config = dict(
    n_layer=9,
    d_model=256,
    n_head=4,
    n_kv_head=2,
    head_dim=64,
    d_mlp=704,
    vocab_size=869,
    activation='swiglu',
    norm='rmsnorm',
    norm_place='pre',
    norm_eps=1e-06,
    positions='rope',
    rope_base=10000.0,
    rope_fraction=1.0,
    qk_norm=True,
    attn_scale=0.125,
    bias='none',
    tie_embeddings=False,
    parallel_block=False,
    init='uniform',
    init_std_qkv=0.0368,
    init_std_o=0.00868,
    init_std_up=0.0368,
    init_std_down=0.00523,
    optimizer='muon_variant',
    lr=0.00256,
    beta1=0.93,
    weight_decay=0.025,
    lr_head=0.00498,
    warmup_steps=83,
    schedule='wsd',
    decay_fraction=0.725,
    decay_shape='pow',
    final_lr_fraction=0.0,
    batch_tokens=16384,
    seq_len=1024,
    doc_mask=True,
    z_loss=1e-05,
    train_tokens=184600000,
    steps=11268,
    dataset='wikipedia_en',
)
MLP neurons of a small language model. Each row is named by its layer, matrix (down: output weights) and neuron, and shows model dimensions 112-207. Each number is 128 + 24 x the weight over its row's rms, rounded and kept within 0 to 255. Numbers have three digits each. A neuron's up and down rows have the sign that makes its largest values positive.
Before each neuron's rows, "fires before" lists the tokens most often just after its 100 highest values on Wikipedia text that the model never trained on. A number after a token or word is its count.

fires before: "ed" 17, "es" 17, "e" 11, "s" 6, "her" 5, "ing" 5
L5.down483:142103141145155141122139197137085121124143128132120157121131157152118132113137156113150157108082118137125106172106138135109146130170138117090136107152134116110108133112124152109114167126137137154166146113091129124101154144129116152100135123126119136139123095156114170075134130100143186143

fires before: " the" 45, " his" 5, " f" 4, " " 4
L6.down447:091120138133147112090136100141122125139144165134147093151120156109123138123106156136073154120159144110122133122122177099144155130140115063135087127087118155115112176120138155085111104117133105111095093137148123110139144137125153145135099116087103156148121154127116108128164104138153146102

fires before: "," 64, "." 9
L5.down139:119147103100108116119112117142120080104134121144148122083151113164123101133087114153086148087137151122158132112120107127137117132108143174100141135092133118149110134114148129103074094104117158115158117129177143091120080145124102124141151090137115127141089145126122144183108111108154147100

fires before: "en" 48, "ak" 7, "ad" 6, "m" 4
L5.down430:112117143112163140146157110141154146137102129123107125123134165124133090082192136109163125101127100102120132092124110151126173132130161151138122108150114142119129095134119137157137139153142126121091169159122146150129131095096150074095124145172178156109156119123167130140063166138151148121

fires before: " |" 18, "," 12, "." 9, " (" 9, " and" 4
L6.down289:125108174139139161189119127115111130126145181148098157074162137083094149149152147128111186101132131123145095159063113144141115137124146110165176159128089133148104118155120139177120120101106142089137091154136149117110117138169180119142172149154085158151175108118154125142104123141096143122

fires before: "m" 23, "en" 12, "p" 10, "an" 7, "." 5, "e" 5
L5.down653:088146158155134118151164084154136130163143146136134105146092165157140147126126113150159123116158115175136126100104149152104118098118147178110128161110108125094099083138180113123143127124147134124139085125135109119122134087099111096119168086140126105134142107095169109150133096146145149106

fires before: "s" 80
L5.down74:124095131136111119131102118168082082190137162080147097117151155140125147123149148164145152098071139147110105146119111118114111091146142139147159135143141116128124128168158137076144103156109127131111134120118151116079108130158126113149145096135091126151119145183136148128195148133146157166

fires before: " " 30, " a" 10, " the" 8, "n" 4, "re" 4
L5.down605:091106108095150152120105135111143170098138092142135138084161136172067095118125150110147132137127074135124132102106112134116143146134093154134092125174164155178154118160127153125101134109153093090118145124115108124180142159105086081122158137135153131130173149166133100123097115120136136124

fires before: " he" 19, " the" 13, "," 10, " " 7, " M" 4, " H" 4
L5.down425:113122111125112118168125111133142174118137156105141114105121151117158129154111129084083104129118144144198136111137093141125128123137134137112146134103156139081125137098140100130054123129124150155148166108150101091123148156161131106142146107110091127108113118181093104125155115073128124136

fires before: "ed" 46, "s" 16, "ing" 6, "or" 5, "ant" 4
L6.down357:136137113144136150117106121143121100166124153143127175139119094164143101086144125146131138110089125130125128127122140103201143074169151108122119091146143176105152108111132153141118111129163157136116109134121153110135110107144133108122113121113128155135151050156139103143183125137093143156

fires before: "ed" 18, " He" 10, "\n\n" 8, " to" 6, " S" 6, "ing" 4
L6.down580:101098098158127114122121123123127119149117132146181135139135138144168118095124128149114130107103186177149153107135146125136122129105101077147092106135154113097109128113119133126124165132104133140093088143117132120113147085117122108108155134139144142115137104128128131117124137127112176101

fires before: " in" 22, " as" 13, "ed" 12, " with" 6, " to" 4, "al" 4
L6.down673:119106142141153126168186151106143126109145131180076137138167145129145163159129123159095130142106128089173036094120155137068140126103141126119123126187105117106142121128133134070158138123122115121097140120120113113141138159107142130147130126110134159121091120128173143109117126088127107137

fires before: "ed" 20, "ition" 13, "an" 11, "it" 10, "ing" 7, "es" 5
L6.down653:169110135170122150118161141077137140123121104128145111106120116129108108103102076117145143088068156164133169124122107168150155108142136158123135138118143100083108108136165109119148131108163115128079139081132145126104138145116112115095156127125092109130174110140150113136148130125104142185

fires before: " " 81, "," 4
L5.down150:153114119098119105143090126114109112105145132113150132125121155137158078128135093129136139104106135126166112114133160150131139115081095152099139099081138146097157135101158083118100109090140114104137084123122139141098155150116125111143147105110143108111085132112138127136148147144129112140

fires before: "s" 23, " of" 20, " by" 6, "ar" 4, "n" 4
L6.down616:099137154126128112137109116170153146116139108087132094128084151158111171117105131124147152068111105097113127123169081133105091124141128114140095122154133123139115133145115133133159088108140098162106129119112151114107134144153121110115144180129137094132108155146120135136132103079115126117

fires before: "," 25, "." 12, " in" 7, " and" 6, " k" 4
L5.down231:114161107106125101136116116129154137140111098115142127106094129152098078128116127153112130106106147171167098144110133136134112134115110146073125177166136096137123145118088096133094112135127172125117118135123154148129149125082071148126155099115067121122142164085186118128134116129123067149

fires before: "." 26, "," 22, " |" 11, " (" 6, "\n" 6, " and" 4
L5.down479:128110122123138125139096135152145112119119107150116164103123105139108125161108112158139159137068128132117088118074143113075123124135155128115094107100066142097127115144071111163110158137093103077139112150170153138103110133102147125079153125145123157162132129087088107116166113150085125115

fires before: " " 37, " the" 9, "ig" 5, "uary" 5
L5.down13:114138147174148088139134110127123128138132112086148117115098158099081153110137119103133184146088135098092134108114123102107094126117141153107123116123172176143151136086140159142102132121141124134121144112139164097167158147105142134124157097106130131137168166128148103117110098099134122060

fires before: " " 56, " Ju" 4, " the" 4
L5.down592:149128135119131105132111129116137119124127148138128125142141146134117132169147154155138151127100121141145139120149138122110117113202176113131160129121140168118107146073114116129172117131116136144109146125148126049166100114127110156150126072120136106099104195120122090103119094135148164155

fires before: "or" 24, "ur" 12, "ure" 10, "ing" 9, "iv" 7, "s" 4
L5.down163:152092190134155124141103122128114114151095149088140125143111172099146147163149147169116114134143133119150105145121103121182084139160076166123135105093167146097155131155124165136126120149138142135107148143136124136086101134136081129148129113127140139092151138126140138135120136108065150138

fires before: "==" 33, "In" 12, "===" 11, "The" 11, "A" 9, "H" 4
L6.down681:105091127126143108121070137136114156117126141138140108153132164144172134096138134079153113103105154140135119144144176105108113199130117129153120105131159111106124125122122152117125175115168133125116151144148170160146079107143145110137168161095137162115120154156131123110121143104133077113